Part of a small language model's weights.
Size: 25 layers, width 320, 10 heads of 32, MLP 640 GeGLU, vocabulary 8192, 28.3M parameters.
Architecture: RMSNorm before each block, tied embeddings.
Training: a variant of Muon for these matrices, 570M tokens, 4348 steps.
MLP neurons of a small language model. Each row is named by its layer, matrix (gate and up: input weights) and neuron, and shows model dimensions 48-239. Each number is 128 + 32 x the weight over its row's rms, rounded and kept within 0 to 255. Numbers have three digits each. A neuron's up and down rows have the sign that makes its largest values positive.
After each neuron's rows, "fires in" lists the words (lower case) most often at its 100 highest values on Wikipedia text that the model never trained on.

L16.gate626:136116123118162235131155121104110105141115138087141095138136183082122097096158125124162143066172116088097135101145190175167066141162164101181152167108105146104054122095134106072124144150076130140120138157166113156075108069176092101055119046135130140082196125092118096105133131172142125158147153097105171107169135147092125143125093152134176133116147162073168107121142107155133143159110111192162131116117084143075137229152148105138094164091124078153134105108095109139152159114136137122103162132089127076191177160135077151158149152156118104082136155086144090158108175106084096111
L16.up626:155118109113190195137161137126142137138134116118139116133103156134184157151171174141152150155160120122119045104137191124194090128130179091161123092123097183098140129173158079072125105130126128164148067183144119087126100172117048121125158092147159087136121113108165128101101111148140157135162150188102100115189105086089093127127135111116126103133086183108190181122151110102116103122137118082119134145148096168135110136196106144144158145184093091185129102135125115054095130108107154094144204176148139103220192077112122117172102100156089119106166134143108137085173076133113078186
fires in: "of", "during", "on", "at"

L2.gate550:147159111121117134101180122106104153155159231199151126150111199109104051200171131121111103179162116103124147157096135122052163109124123121125151048087162134122105116081177112107113138124145172153148098112171148121161153128190167128159159167075077135118149168184090174101085121103087118128139117176144147129125135118106114085122128121128119158183154148195142032090081169084108150117148124153148151048090111156146155137103129194164120146141140145133132175097107078151120106151181072108118117127128126160147191112115111167184113146149099130154078129135181156175147152097107150149
L2.up550:075130120045114132108168126085116151211198181190172131174125139145116174162162172125092136155162146168138148200097195168111139120164136125128123082107111146124154094139183144138115141130120109142150154093162120159109137133136174130092180148104121131093129177169103144124103071081118133161135140089183084090151114178144128126148159115115134122120158103141141148097148131097139151168109158211129128096107123156063099130072121116110139157131098145158149105089149115136116115129094112174160132091136147088106118110168119149182102072216160138118082115108139124171095120134138156181
fires in: "can", "could", "any", "all", "canvas"

L7.gate543:130142131156100158082142148138097098082116118136136127153214108110117157141107127078107127129101173079133150106137156137121092137110173140158134135087110115083132162119176143171094135136163149125152142103147166151075158074036074100132066110138076165172157126185101134132062101144098118169107138157113125184134172141083109137121132132124156105149156094145203065107089153092143177188142178104145123131223118166152156142116086104111163110192101163160165122122090093082058126078168152108144140123095106155088097170134100148149192124109114162116125133127130149124137179096116092122
L7.up543:140170143140136141120094149117138088156094159149136100141110120177150140103062156106105146134117114128196178140153169153145119111149214159119138128074144075080144111054125142152080199127145182172130104149173124165114153077137094156137118065140126154119176135142161125088096153135071108101112131141189087130146154087124183130066139111168157131137149167130134098053067124104081114173130138114129138143151160094140168151119163118133112152166127123140108144052098147124116100080153096146139166101153109114172139176094105159139148174092098106127115113143156101145085176165107131212
fires in: "made", "making", "also", "make", "help", "best"

L7.gate508:154058130137132129137146140125145149140120162147097083104155116122118161136116074122117139083130158155123104132116115122130137100085130114119114162107079120109082109144119127160202158102228130135145068115138081104149110141095127113072121141078220110139155203122150175088079074107152088108148130114109132107098092142165134147145110131092128110181198109134143149152126143153066155106117111077112117133060104126157133089106121175109167163079162100137081095141110153154123171087107169104144118138181100158148103106205190138102127057118065098178146109112116149133156172143222105116
L7.up508:071037158100122107105188118148124125097121139126134124103135142066146099095111200106125116066115088130112166171105127180099120123044106097149143134132104123173131102120103121137089134157220097164108126109079101067124209120147128105076154106064177073177159121143167068195100129143134075096134122123179166094091148107197120153127108095098084120168124103105117095122125139123092177120106128129117159129078127158087152135102126103121125166176123091162179131119165157137134160082118157121129192179134111150117132116178148161123149099131118107200139172123154163112144127118089143117
fires in: "by", "of", "with", "in", "from"

L7.gate264:132144080057103113126144163174097074116132116162057102159147110137135136103133089158094151138165133199170081103100154098104137115132150122127128100164129102085150098130148134167194128175067117153196107152076059139127138109167143155139087072185105085088177127104135169084143154163128145102143104127112130114053153120131090127103166125155160081069109149157082154135154114140191089123122083175151107086169074135113152127094096136098093114081088179122138137138145184083148123171129134153120102104106167130142099161144149152139139076119134144107147105081133084059153116194080118159
L7.up264:096178172121139104102154115160078078092081098171111133137142163076112115076128177172138116114141118152127132107086136130157141111090060120175123183156136092157156158151138117074122121126066153152177126129197157121154170126127092151079156035108101166162149159103115168079180096089093137113170082158134162151129146108099176122096134135147144146080149141191133144153093162141109146158062143157131136153120100122128075133164110123143133119166150159122081120119119095090072127094067164114072141094077129106130089186140119124104108167149130127129121096112146131102110081140121137093
fires in: "of", "in", "to"

L2.gate578:100134088100092124097122194114157051132144070158138108113113119127149130114113128120122168130119148144127128083125125161106170128081079102131136140163116151114120146118137126140139113086159098161095147117165176101106123121135127131176114133190124133080102196131120137174159185104124118097161110127119089125138122104121133143162098150156141095151153070144089136163115139081093144084212035117187103128114033117126133196140103119153114087151167127129160137138111157161143067108108100146141092107094153084188084173122088106143095073096129132081118120131132145171104124115146117096
L2.up578:140173151146102142108136164134151100173134146144109114143120134147137102141154083176138152121126131195141102121106155102106198050142134187132086166123183135175102174135109118128108198089161125099131142130153120185099154085101162129171119112127144117141105172139132087172099140156165184088143050145085073165122101156097098089134180092165092111146109121066119108171136125075129141175110171156120116118096106113131161130088125148093111108103091167218084056163139124097188103084157134085088170209165080123061097163084095074109126145152156155143110146130105120120076172161127127188
fires in: "one", "most", "been", "an"

L17.gate166:029162102082083112169177164173163108134143113113064106119140149095095117132115143087113097160111146139129166096109120115136136067182102100169152149111096138092073144124143168166127164146076151120153115138098116092147167195137127114106083166128143126132151138096114180140064172136108122104138125048083148164152120132130113139145072124164206128087119154102094155111104135112141204128085057180133120122128078133120126142178131097120075132144130159117133121127133158102140139094183166144128157091122149130164105109094157080131137164172117145141121113132118160112128067151086163078
L17.up166:106086145171117145027199135176118188116145181087151127115124101087138125175118164110171157125106076095109093090163163111082175103124104121087164154120113160104088062164131148075138165118127088128168124149083139145171099110130125213102125109162099119165131109099134095173177169189177175170134099138155096141134113151064077096120080130174093090172112097126154101129124092132110108082126132135172120129109138126147185169104138167170111143070120091181165043133130180089169146110131085116109153130124162101125121127121130112115110113051152067161136128082093159148111104153101101085
fires in: "6", "7", "5", "4"

L12.gate603:131120120147173180068125102151151128147165124112165131138130148123099100110165154069130150153113106094145128212154161145092094155100132151154132137100098099090084130123155178170159142123141142129145117144073082099156146167143110154158148133151176123136133119149144182066128146138121140146042148121182101097173062138114133064132089140063198139219119138102069110137152088123133180177088182124151082182101177152107131082147124169136066095139185119135136121127139124166137194101134121113105171165132143133201145120136162134131107199155149108055144115107109124147181092133133120139
L12.up603:152134142135118202143193098107144158041166088148107099129126086137096153164097174100101126143169114126134190159100168158144086113143102127123123123151125146116088087083103118068139073151153086156183135089207137129130115137110126148137150098120118104161097145105135083144117160144170117142174131137150121085147133096096131125132077121101122140090086179141167186092145122139102110114149133137153070101116106150183185142100107100094171168144098081123105076150155133096123174131189088153079140093162183148133151164159041092185138051153135118129093110137162051158146145122137153111
fires in: "6", "7", "16", "17", "56"

L14.gate222:092036177110140140151129136163168151130166136133132125178117056107077104120153142150076176100110096163132080164106088103132126165105175164131170151149137143077178186150102144103173153179133138116181146125131111148137164130169056097126091126132178113125138170096101115133123106127198133141178126084098101117114168120197150078102109078100138149129089131103133120142087121122095103113102130116129119136074160113106097140183094180087095147128120069106174085108128148183106088110126126160069078136139101141144152152144209083136110122044149063086158058051167058084137211133097123152
L14.up222:091096157108108121133142081123114060125188129134132152107172080130101137082158084186137143144102127168157064124217146132157082214141181084134139131195162065108163121162131093180126147151141075140076104169123128097114153151141070125147108136064108133104145082148105168082172158155111141107137152115146107107135100149097143101085142100100116124144173094156125141176150153179167120148113108133124119117082141200104185084158151151122111114066156093172132049108134120141162090144143130121116130114150164065166091156143115092166139109084112135119143125107154109048137144146217144117
fires in: "of", "for", "at", "quit", "with"

L13.gate399:171073119168170076073171207108126095102099108156169162097151104123148185119119133121106117164189099145158091136130087170141155125106140127157140106129098084152154175108192143128084123091191099135110096173131139085133112151087140139067158150172125138112103067158140126161107136126107180118068126060099126168127105080149105144083075110114096146152085129055134110116114137155153155106173152130153112156160106176131131123102111126112121173219130097153113135144111065109119140159135113104121127089131095125145160120139125106115123159133152161108198104170076082110179164136144147192
L13.up399:082069109182106096222102181060158078127133077151154079045119105147155123091143098165086102100100113144096147162119071134108081101148145158077115137118066126137145136155139161118131151140113083087056149148138180114151149116181140133135141198170094140153129106120121106080095154151103113149089113118089148156110112085178110149082045153086088115127091150060155151140124093166093129111155134137160113097109068151141126150107121145125116076127115107138145125125081123128080169103158163099095191142114107132141151135055132112109138182129148155152151082126148163096084128096134080147
fires in: "s", "his", "her", "hisham"

L10.gate108:130133120142137105099137101139142174096145114085073093152144061163096130083139104144149080148112097128152128162192149147105100128181136124168132129135051103183105136140145123120127112157118173180132215122187101069113148129154158115112130096173103122131109113100115127116170138148117104112162140100125109149068091212138151176069187138156084137177092133150152152123092068142116180113143115106180163093121127057128150090112144124145075193168123137140139137161125115162109082102126146125141088152125146126121145182112213126144106127084163202101069109152135163144156187170123033111
L10.up108:149084151143164128116144152179129161099092170117124131072112122135121134157133154204170110158090134138087146141120203130109137105157167132143145074087087153065092106082224118163099139165078100127124183092132120126133127112104093139103128112143093130108109105111143136166107131109082126144144172136123057116124109130110142150071102094169170140154134092164161171125111076145078164193140124112169131134170093145130145171107205132132150109171062153137087098136118132142121071185117096122107068108143128114118117138132215136134174081061116112164127054175125152097208177136132035142
fires in: "to", "on", "joined", "for"

L22.gate573:102114098131115130127094156112121079138155116106109049105114112115117119071148090141074134087136121116089072132109170116108166126147082113128115103162147169095150143123133123178139166149091090179189126136131192157138193119121151140156194121142153174104106151102120130097081213172102124120131170142093119140120139101130136163167127104127123177120140111136178091071126141071077191175105117162137140107083109076150193129129161141143078107149123128096106162132142160194148138087145134111072107089109181123127163125132067166113125063098155092143142146143127177090122132158126083117
L22.up573:157150100163032104130124109138097117157150099114091164124127103146125077138131137127170082129092086090106136137132139157120169092162142169143193155145170106105154123173149078119103107180164121141075145128182131163127211128168142180077150104086091130129164109109176101171205134159107170135141042128149165104086113098132148136102152140151110155145187068088108040111078094127180122132109136130144073129158160087188126127172158125171106100159099133068105124178128133102125129125132093102088197065128123168170144124149100106120147130107150110108141129152105157155121117188116084116
fires in: "as", "aus", "to", "s", "ger", "against"

L13.gate363:173085153110176120134175136183113057100079118120118119083109090110115096099102149201095139138147131134169136084202109119160112052121108137159124159189130149101094156131100149117197122108181126110114062173100143118080153072122044152126131128108158137146113132113104109110115126145133108104133106157097120077098134122098081100080068132193166150156162157082112147118109153142085133162118132186062136097158177168165089109166128126091130132111142076160089140167134197172127145114103123117125060160138136093085112133126189118135136111177144089084131115118182167104173174092151137129
L13.up363:077138138109089119098070122082122156142133137119090142191128141153114100169139152121135133100082169105101094076129113116099182090132124113120134128170146061091118137094155092102117144135136138144147136158203105136096136170128140185140118124131126114148119181143126123152162099087110134129146160128138124129114119118092148135102168099084102178145153111151150066130173148094128125149162143120143077172096155186164178167089080149159124153125174112148180113183156119140130126101147145131154167162080115182097072176110178121141164102120163105119125158119093142092157114079193064134
fires in: "of", "at", "for", "in", "with", "on"

L16.gate434:134120145092165117184103146202114136139188114155092139119155105164129149095125100084057065113125120174199137158100121147166132160196068129229131146148097173134121118110199074183139189117127157165034111166071171147086154072085120179087116091120178104111112144113173135087129118131113084138137085090075156139142144136153071202076147063143119141118141156123098146123106144134083128189131135108090109144131115156166172107115102140083092108182098146115141053149118077115127131143116136104140120108157074132163129099143147119096123109155081134134096101160121160138143126106167150108
L16.up434:047109126136179119164132168129129111130144085124140114120141143162105175130170091110191114107138100233174118060106141159125143130135128177159124152129161107127109122151130078094084172103131129125143161188162145121139174085192108156147111205115180147100115132147108109097073156161101076156106125082111138162163083082096133153083100102118087183078177097175160152107149148125162154127148177139086101124130073105077148152160091146137106127131079094107109135087101095101109081106115116116142147126163138163130213071138104138142021126177120120144065134117118181142085133128160124158
fires in: "who", "her", "his", "s", "had", "and"

L21.gate23:115067170215055090144137105123100109116089155160128137124150117087138138177076063103116110147159095123115148148111103126100094094092168126115147144139161063143090097139117123128197132130118190165098106103119140085117147135146180123091119179113112142108169142181137152094080124129148087117145171135107119144129188140136097098176127128180150103076134085093171131105135129131066125110122159136175135102117120138148154128132140144127104156141111101073170083117154151122166129183157170136151105094142176118180176191119230141114120074059131141161100168116135112162146134093107175108
L21.up23:155155044090189109084162117104184173055077114119125162100102206133131115177069159182126103114135126146173071166107175138169127117170139150062115145121160108097093112104182095112075150096114114134128087151198136100098174139107111162157134124093188140123127127172103075108169103156058137177168141138187123138109122167174133135144105163115125133100154097134086159097106105098131129110102135105104116139154148139099164121076115162121126129084158120149150125093100087108195093102084111113107110095126079146144112114191083080090142150155112101099124075167123133107098150146121115162
fires in: "can", "to", "would", "will", "could"

L11.gate185:124136132071100109081141090165157176153138114120125165106114127189104154155164101138098121067174116116121123139167160063124073141164140090110153167158126139167103178119102209088119135140147158143091139082135121135154125039107101148155129109081140133102101166108128145088151198148135077152136136149168139165092084106148125103153206167093125159127182143180097152099138143128138170125134076091162107123113146178071146159106107098132137143166153150084153118142138166130090132115173137189145196143143101152113130089061126104169116167112174135063067113128128099179192178124043114128
L11.up185:138148148123138156148174134104173155124123101147160154087048167171136153160128074103088117088200153138123143118126142122148098124132087116141133096081107096135125161130142165093167127160131140120090090164071061104105153098127125062180142103174106170119126129128103157064153093082186105119117159132134091042144093136165191123165131145133173097120121080101123163138118127167152191109112083090116077144087141133106162096124142207111177101102138106118148108125151118125134052134181170201140083064094183131115137068094055132105101090085122127134076096133100129159156120129127131146
fires in: "to"

L10.gate261:167127119074145126121126100094075098136145152092184099133113118120170096129127121150114136167149102200157181154151097113137148127091157152102134097150114136169139068117117136112127156119129095136112067172088101072118196127086131136096164095200161122134123176182094089057100134101105115135122105131150102134098112092178141100171125112130101079091084120121112113170088156109186140107136137089129144160129116156164182130133124138149070121177125127094171105129172088067138175096088140107110160109079137169116140125047148133136148159134078210149158187113137064141151168119137105150
L10.up261:153102149155120108112124168047100117178134084068138107162093120073083110135148120137135117154097179169165159148111092101154129151141108131098115101123143142145145123114188112141105091126110133160160113141130172119128112148119187143119181113130155082138134170132085135060145153166131072119111076101069177157084120093140166162166127096129125137090083077108081105138143132117144171115069154104153170198059133141107118201156200095148132126137096162151073100148092051170175170188205169136158168177065146110166156118090083214144122066169124162121139112113103115176133122151162143168
fires in: "his", "my", "its", "hisham", "her"

L12.gate163:143095180161132121164086111165093110095073112111171102157148146090131094136079161098075151181177157170090095098140133167150139142143163115087169146124128118118103080128091125141160170086141113132121124113154113185076114098121109156144108122112159155089140201123161171157150104125134131110135126197117148130164150153121123087121081194134139067118085138160090123112127126135101125151143100131110159142073115130112121130126110126159111141159097133110172121151180133115096162148157158141143144089112097092136161104227087159167062094082049188124162153050065134152197116079159144063
L12.up163:091175148144122118164158166131108138149125114158151152137139163097147105046145142092131143041115143169180166136123141086157141144178183175145113170139103119131155146155162136136118140106070151149103119092089126111094114117130100147112096177115118150133116158036146142122156157143123126161132146110120097103105122125122114137123108174167181148103109108151111158162136126183123111142113128146160141129144148155112165156082131113131129102163096098139100124117114116149137041159100078103136157121124140189129072143119067093110076134171082104191072121131119125104060156112070180119
fires in: "of", "during", "following", "after"

L11.gate129:121145150159114127155174108183123109108155163117121101119103158135125163105128143112112106151122139105155141149151165061115060143170103156118060163147164136154107113076150105066131103132136135147081148131083063089153127101154139138105099107130145134108140209110091137133138099114149148092177123109122096117115126137092140149094161135177139107069115119162130145137171161138123139170105154172151055145136096131131107111135150164163135144178098110081110160112147182129141118141116074165188177061084124140095131129118157074142161108076192122065108054047133132166139148189191123104
L11.up129:146092104096119131146193108112138204124102145133168088172142156187150077156154121111132121104127150115171203158165100101106155103207092097156148094120125199162144102082121099152188146138086154149062135147123045102112134155139104112122149078146139149089076128089151111126168056173115144136140143209095110179083072076112111175124107149112099116085092123157172170151123104127135146137162140074193140102116124122146102150071134181119153154129153185169159154103145110132086156169127115158115138088130085145126124177133152122142096091102185129150165038128161144154094097111089117137
fires in: "to"

L7.gate423:110210138140176115114142115144089122112129057086110148169157127132121130174137120195138148134167146146120122147110142091054113121090153153084070118131112134113125077111135131084172116117166156122170151143149124119099211122070141199117094143097154164078122140132163173141190135094080139173133172163090167110156139148099124136063135129123116122059114110168130100107172130103170169112145126078184201146120124136094176098188114132112075139103123091122151147145135130113136179063108124130116124131112136081119143124087159104157144118108102141116092096156084183116125146126125131106
L7.up423:111152095084090157129125161160131109139100128224111125114126205091093127107218107162146187089136083137135139140151082121115166195153156142169120129147116145166135089133096122173099129135206191106180104113105186192125110144104101135115165158102060122181145081168129124139071133122095102114080101104122099080118132131164147091086170135139134130125087123116139128153102128165141116100103093168155168132138125073114108125152175129201129164121067134129134092086088074100116096157150109091106125119109123140136117139133138090152049171121168117142178083115096116130158138160122145118
fires in: "following", "time", "during", "of", "to", "conrad"

L16.gate22:162106126153140188103121144072100104137134089104033087103104109148083105121112086139131171136172070078174169138174131083168117149106215106168116105098101210178157120094095154114146144065149112113180112112171114101056116126068125113112118078172138147076184150154131144159133138134184112194124156148111148154156169094174117144155091154136132184158137158122149148114109091149100102123126158133142125116095128136090112168092159111164138179089113162081131112160121113179101122127170115114122080124111147175118134114115173080130090157143136091169104158133148134141103106070086187128
L16.up22:119111111084092132106144100130123203105155193134146149157064118087141173092125131190120075088137085093141149165114080152135132072159152105101130072106099125144182134119097139098115112152111202182116113106164154115158156151106081123178184132102103119085121129134146086116178222102106097124137089137177120073195167140117095079140117161133082100137083131122119130078113136099078112162108144117156114096158101088160132128140062133136140098121111089090063127061169128157123128112127109097102112141157069083107123186176078199149057083138128178096079108100107076094095100128080142169
fires in: "at", "atlas"

L8.gate508:146172185124140124096178087168156113186159086137152152152131158101151102181132179114113045114086149150089066094088120095073117114124137176071159193130151143136179170091097195211148126074175164118110111095163120152098169071138101142095191170108112104122065172113100117100170106196117104123153122160128086139050105117150130145145162128139126108102158147157120139105147152168077089095103109139164133147137179109180135075103140139175076156117101134126142124136142183195140147166168132124106095173138091202176179151102114082129111125154103162185126156104148122163132117117033127152
L8.up508:089087169115152140167134116183123116153096101095077123156143191085100086129120181158185096118066143109091086111146139144143160135183163158159170164150154156095114092141146092128117141146148177108216113156124142191093123148144187151142125127172173088076119118154189082121148164057125063124181139119158142101132119173127121142207065116098117138135173141153129079162129146087124135130141137111165146076137139114147115104078054164150094170107140106106099059060142156144137155139109068171134113157149093160190135130108116136149101113092221115131109122061137057128150091112098167117
fires in: "with", "to", "in", "are", "ce", "is"

L6.gate523:119123117139161098139118107152120054174133123106103072149200154148149127158133127153142085130012104141120121084109096117109126137125170058128134107148116078156086108161129175171138147121192155177159111128119140110111196164165115133113118124140072083080192115115118148086061142172112108080145107104153067124141115100113077110106187108150149110116130135149084140082185089143089162152107099084126166131089062143163161054151103096172123095093133144108106076171171165147091122109171119118108102150107098117176097116153153161122110132101123111140125111119185112106138156152145121159
L6.up523:117102190141171133109166097098112111087138077102133086156164101124172070101216109107140146130144092137089198146079080157160168111089104144178121132073134142101098143147123115133135067139097129125166157114149095127151161123138149159120176132101151164108200112124093155099129121105118044126094145141174124047141065128108159151136143096117110156174124159129167153147100121119146150084133181100119179113157067129146153130104124114157154133129172069073147149144075104106090113065141161153123082179199100112108134115101154104147165122093123154150179161199140083139141102046146158073
fires in: "as", "by", "with", "also", "to", "or"

L11.gate192:117157160103117170120175142108133124098088085189152097108070129147073095113124171126146124173095091155150125139162085164148119142197133079099115148135114145155092106094089113115120097116151174157127119112137077203114114141154104091110072140125086081138194120095148139116118127136092100118157112120128138086177086128127152126102155165153085153134102111163161213168124120086116173088150107128118093126124088022091109097142167099101185153123101085110154130135145160149134141169129100165108135159180113124162164140163106108176110125160175197133155182102147064103158120148153129122
L11.up192:156145123129110124152159129119109142136174107138138127130135188141196073117179153054083129151130155099090156154169099121101149126126088156125100073187143196091129126144132115130197127125061127113066130145097116130118115132122155124126132080142101117114118135104141152149123171161113157110125156154152113099098132103075116059080088156085089118099128100170108148161188199203082073095126078122169052167183120109115109110107127116161122119125097150092176097137185103159123121101107126095095103108137097096060174119111110221106102150120121148152129128151131146145050077122071060096
fires in: "by", "to", "of", "including", "in", "except"

L16.gate612:110096079160156080144151086151153160088107139139130115186115174144169099151140165150144077174220155129109126150165097107143064139097131129102146118104093180143154152160097141119153132162107142131091117154126145065095099167139141156144118123170166158113108194114159098157076111107130136155134108169161078134132065119111119141157153130125076166125107117082173138114166112097139118083149165090149137079164137148127156139131048105120073126089180115112108102116152090070090141155086156178161089144106056089162123142095152158084143133077133159086183084123135105104177141161199060132
L16.up612:095147117135139165124115116122127081189178144116092037161116163161133124150110040128157116112136149082166146164112110198062073134084135085159123172120128118104114136075135165109201083114123145132092137130097141077065159093097173105133104105083150119134114104127139094146109148122120107106082148191144121141116097110100098120101168177093161149075170109133147121161134148160129145078153162122200140086094153083128147173179098100135130162094123079161098108112115146134091175118101163131128175093172125144149187132083118140151110092141123159084103166117115113151162149129076161064
fires in: "to", "would", "not", "could"

L6.gate611:115136191097153081090151116078112068084074102111125125176147163156116099200081160093149127060165158094069124095138119142112161134144150156110141118123089184123131183095172143112182150052145152137133125161162131129126121155121096159122092146121071122165143198153155104156170098163111133145119103172127110129130189135086165133095144107105164172097152094149145094091115149186204095181086111156118145143180163121186155062127212171114135125148160134134158177139136103128098119065151121124100094099138144157100168186099157147124153107127150119161062093140147101143170124155119152134
L6.up611:078093175136108118155071164159117150149122132134170122094091078139130138153095146121146127046183116130111109124078129161131144191105145167139162121092097167117134159098150119167115165094090160125116155148119132148093161209150127091163074170120131150184114158130094150096065127129175152165088098117082107152090167149126131150112210105134117219089120155136139122143146161165058126082134139129227123150120133139161127127116134191076132105100140059108081184149118143115144133057081118158137177108113133143094063133118159132151155155109195157131102156106121119175145108182077160131
fires in: "became", "made", "be", "make", "become", "appointed"

L17.gate527:088134124150154131141167063117088146153126106134114164135101117176141083175136099147125083107150184138112150100162115049146111137106065108116076103124144133067075179137126157088153162163112187097147053163117063036157155160100078133101139137169133126162147148123095146118079140131092121136170123142094141147117122165142156134117128098128142128153049116130144149134128095101142110144074133108097200071076130165160097145141086140147091099161177134106151122092071093129139076095180125122166156202090114174115182086103116164086157149075098167098130154063117116081138170139135082107
L17.up527:094101120131076056139114164156138131129156129153159109116090090195116208157132109078098125154137203153108125189142104140121117157197178138074103102122156093093123190123094073113185113122120091137122117086139173124118082139184166118140114129133171165106157139145183131135147139119118117114161081099100116094101121111121097154140120093089150168035131181095120115134148148148156092255150079093170165153105106128083202111133140120116103171165107115137144108103137059092113137141138088133117086093101101166175110123111148145133138117138097118065100105111140116152133141136154102169
fires in: "to", "would", "you", "can", "will"

L15.gate550:128141139127096145119166060154102163094137143113126108123103181125184051180121211161160110073107138180159204138171153155108078094110148139153185153090081138150132180125105101128147079162165150142103079114109156117135136148142126119122101121180147053149143115162167157108144098138077119150145145139114080091144147118136109094119124164107149186109128119136104085122169118108103172099099130120087114137119134131094127111115112128083172118076111159166106089143133120194096198053193074127122104143122174088083130139202133140085133104094082162120130105109109144082107133143151120128
L15.up550:099105136078122194116144197081132148156078153044141110073095141109153122135076156130143123151140172117029167108180168077142136121127150109163146133149113105120070125127146123086116132141128179159136086141063143076074095128195128120179107102171187128173190083193108138082108081128134124132173133107110131113127134132124148103121101161147144113087102129099094117098129114182129078128117100173090104160092093132130103142164176083142086139121093111095106113154094134126138173122147125155150108143095148096146143117164152189079116079090140138093189163111162159133119154175086108128
fires in: "in", "on"

L15.gate101:128142124159126070103142110157157124141201119183098135121088125113137119149138125130103061122164193117063104120146134074088119153133123095090102097139112186090090153211130125109200161129093135123137104118117122090101115125126126135119148090152149177112145152104141089138109122085115091164161125131170160130134095149151157114176203115143100150102142129163140127130149120131097099173168142108178122080151106111149159141171135156147101126150161080172127095103128103070118101123075103227149080141140096110197076171085128147139155122000080133100111096091100128071150155124155109076
L15.up101:106076150143111133154126140147143132110143117164112066137147143186153176149109106127132123129137162160137190145130149149106127136140171132076152156123136116122101149076116144146165105138148114156092125171086103098133175143110217114125143129125162168098050137127105134155140097148100107153123114138138154160112126144171107159170104110053080125063166119185133203135076141183157137116133115131151148090102078115149131145141114173090160146106138092174171084112088131094090088145163147156134056146145058061153179175075092139095150120096096158143110169052123154149106101117103146078
fires in: "to", "not", "t", "ll", "you"

L16.gate529:098087195185079136120136077139093145165109151088167139158144123144148148083126160163133179101111073092138138122133097135154059181134094112146129056139162125166116127172139157136128105147101144147108118121112136026148182076124133134150092092121121112110074116131149074119186123122106076142129176145124121134141115117143104139166147148132086134130106125139156099123138113142147127115109148082131117103127109116110147141171077079048131191149155136122107143179175134152168133180137127093089093090114100110096144119106154104075112135134115170083178127077100137101116178090090099088
L16.up529:135129135148138124146144114079125134135120149107145141064099139098126038096144127182176117168134149098096140123136102171140131172104152085160109170133134165093074127133105107062134145189154166144130100139108143048100170150147127127192125110120124148120102139119152117081171056103160161163142085141160207146134133146141077118117184165133157151134137154094119080197165132178103197119152126126163105084159137125166145150087126065088163195144153113116112132126157141152052134137096072140130117120147163103123117107107088126113137086093097096085108093097126116107134160140067143161
fires in: "in", "to", "of", "by", "and", "at"

L7.gate464:158133158166145106130150110082102105133112084111108147140109091159108135165145148109095135108099207088075120137141117148102154092124099142132157113124143127147141104093137182173084072084102109149151119172192132179150144104119147091134084139162108097058109118082080104106125133157168125125170188118031107133068111141119134114105090072175135146069163116173112129118151142131121114143105094181090068087137144101102112153190154153149159157087121063129138152080079116123116071203148092166162115104164146145097043121143143136119145103111091146112140142136142185200198168113146120166
L7.up464:141177142142077079117092129135116139153129120112134182200167144159078141102178157145069063111123155107149130126145140068102126135146129112150175149000155175132149137125186117143113044116104086099117195120173181158150100121167188129124156137160090148116052111162155091164144129153125158145168191134087211119097149160120115133138122110095138158093111145138156106102158164120122093129109109104142150109111148118142111183143086094129101169079133116154108127113113119123067082147095111203161128130090194137151181126142108117129100157053089155089102095046159146161148134096159104109
fires in: "on", "of", "to", "about", "with"

L2.gate316:114144097140110151191142134159171102138206101150139118125123150159137157157127168143072161160122117117073162136163075131142105145165141152108124137122132145162091098161107086129082096192116129143139135145112128120077185165101136134081142124072099164131139117122177074173096201150126083107123201150150105116121118106149095170074124127172133150075160140124135121110167168068121107131074161108136104122099122078098182172165141094094133176097127093089191127114093106154183175159096108103123208143142129106081131149138116124063165122074123150179136085109198159134107123161137062104
L2.up316:126153108140138154096098083133129125140158124101200110084143136096172111081138101118178172181121131109147150119098109164079148143149217127205084130074138131091111099107117084135158158152152224102103156134162152139102148170126099098186075147149126093113154120134162169107108081130136177120146134107080163072092103143158152119194054123097174187096100131097161112159123142130091159075144172170183155086129115121125096137123154136137122131130140099139178165113069066133187105124105140144130117181166160085137142154186117201144085106139148129152128158123150148150115132156085116150
fires in: "not", "rauxaf", "democrat"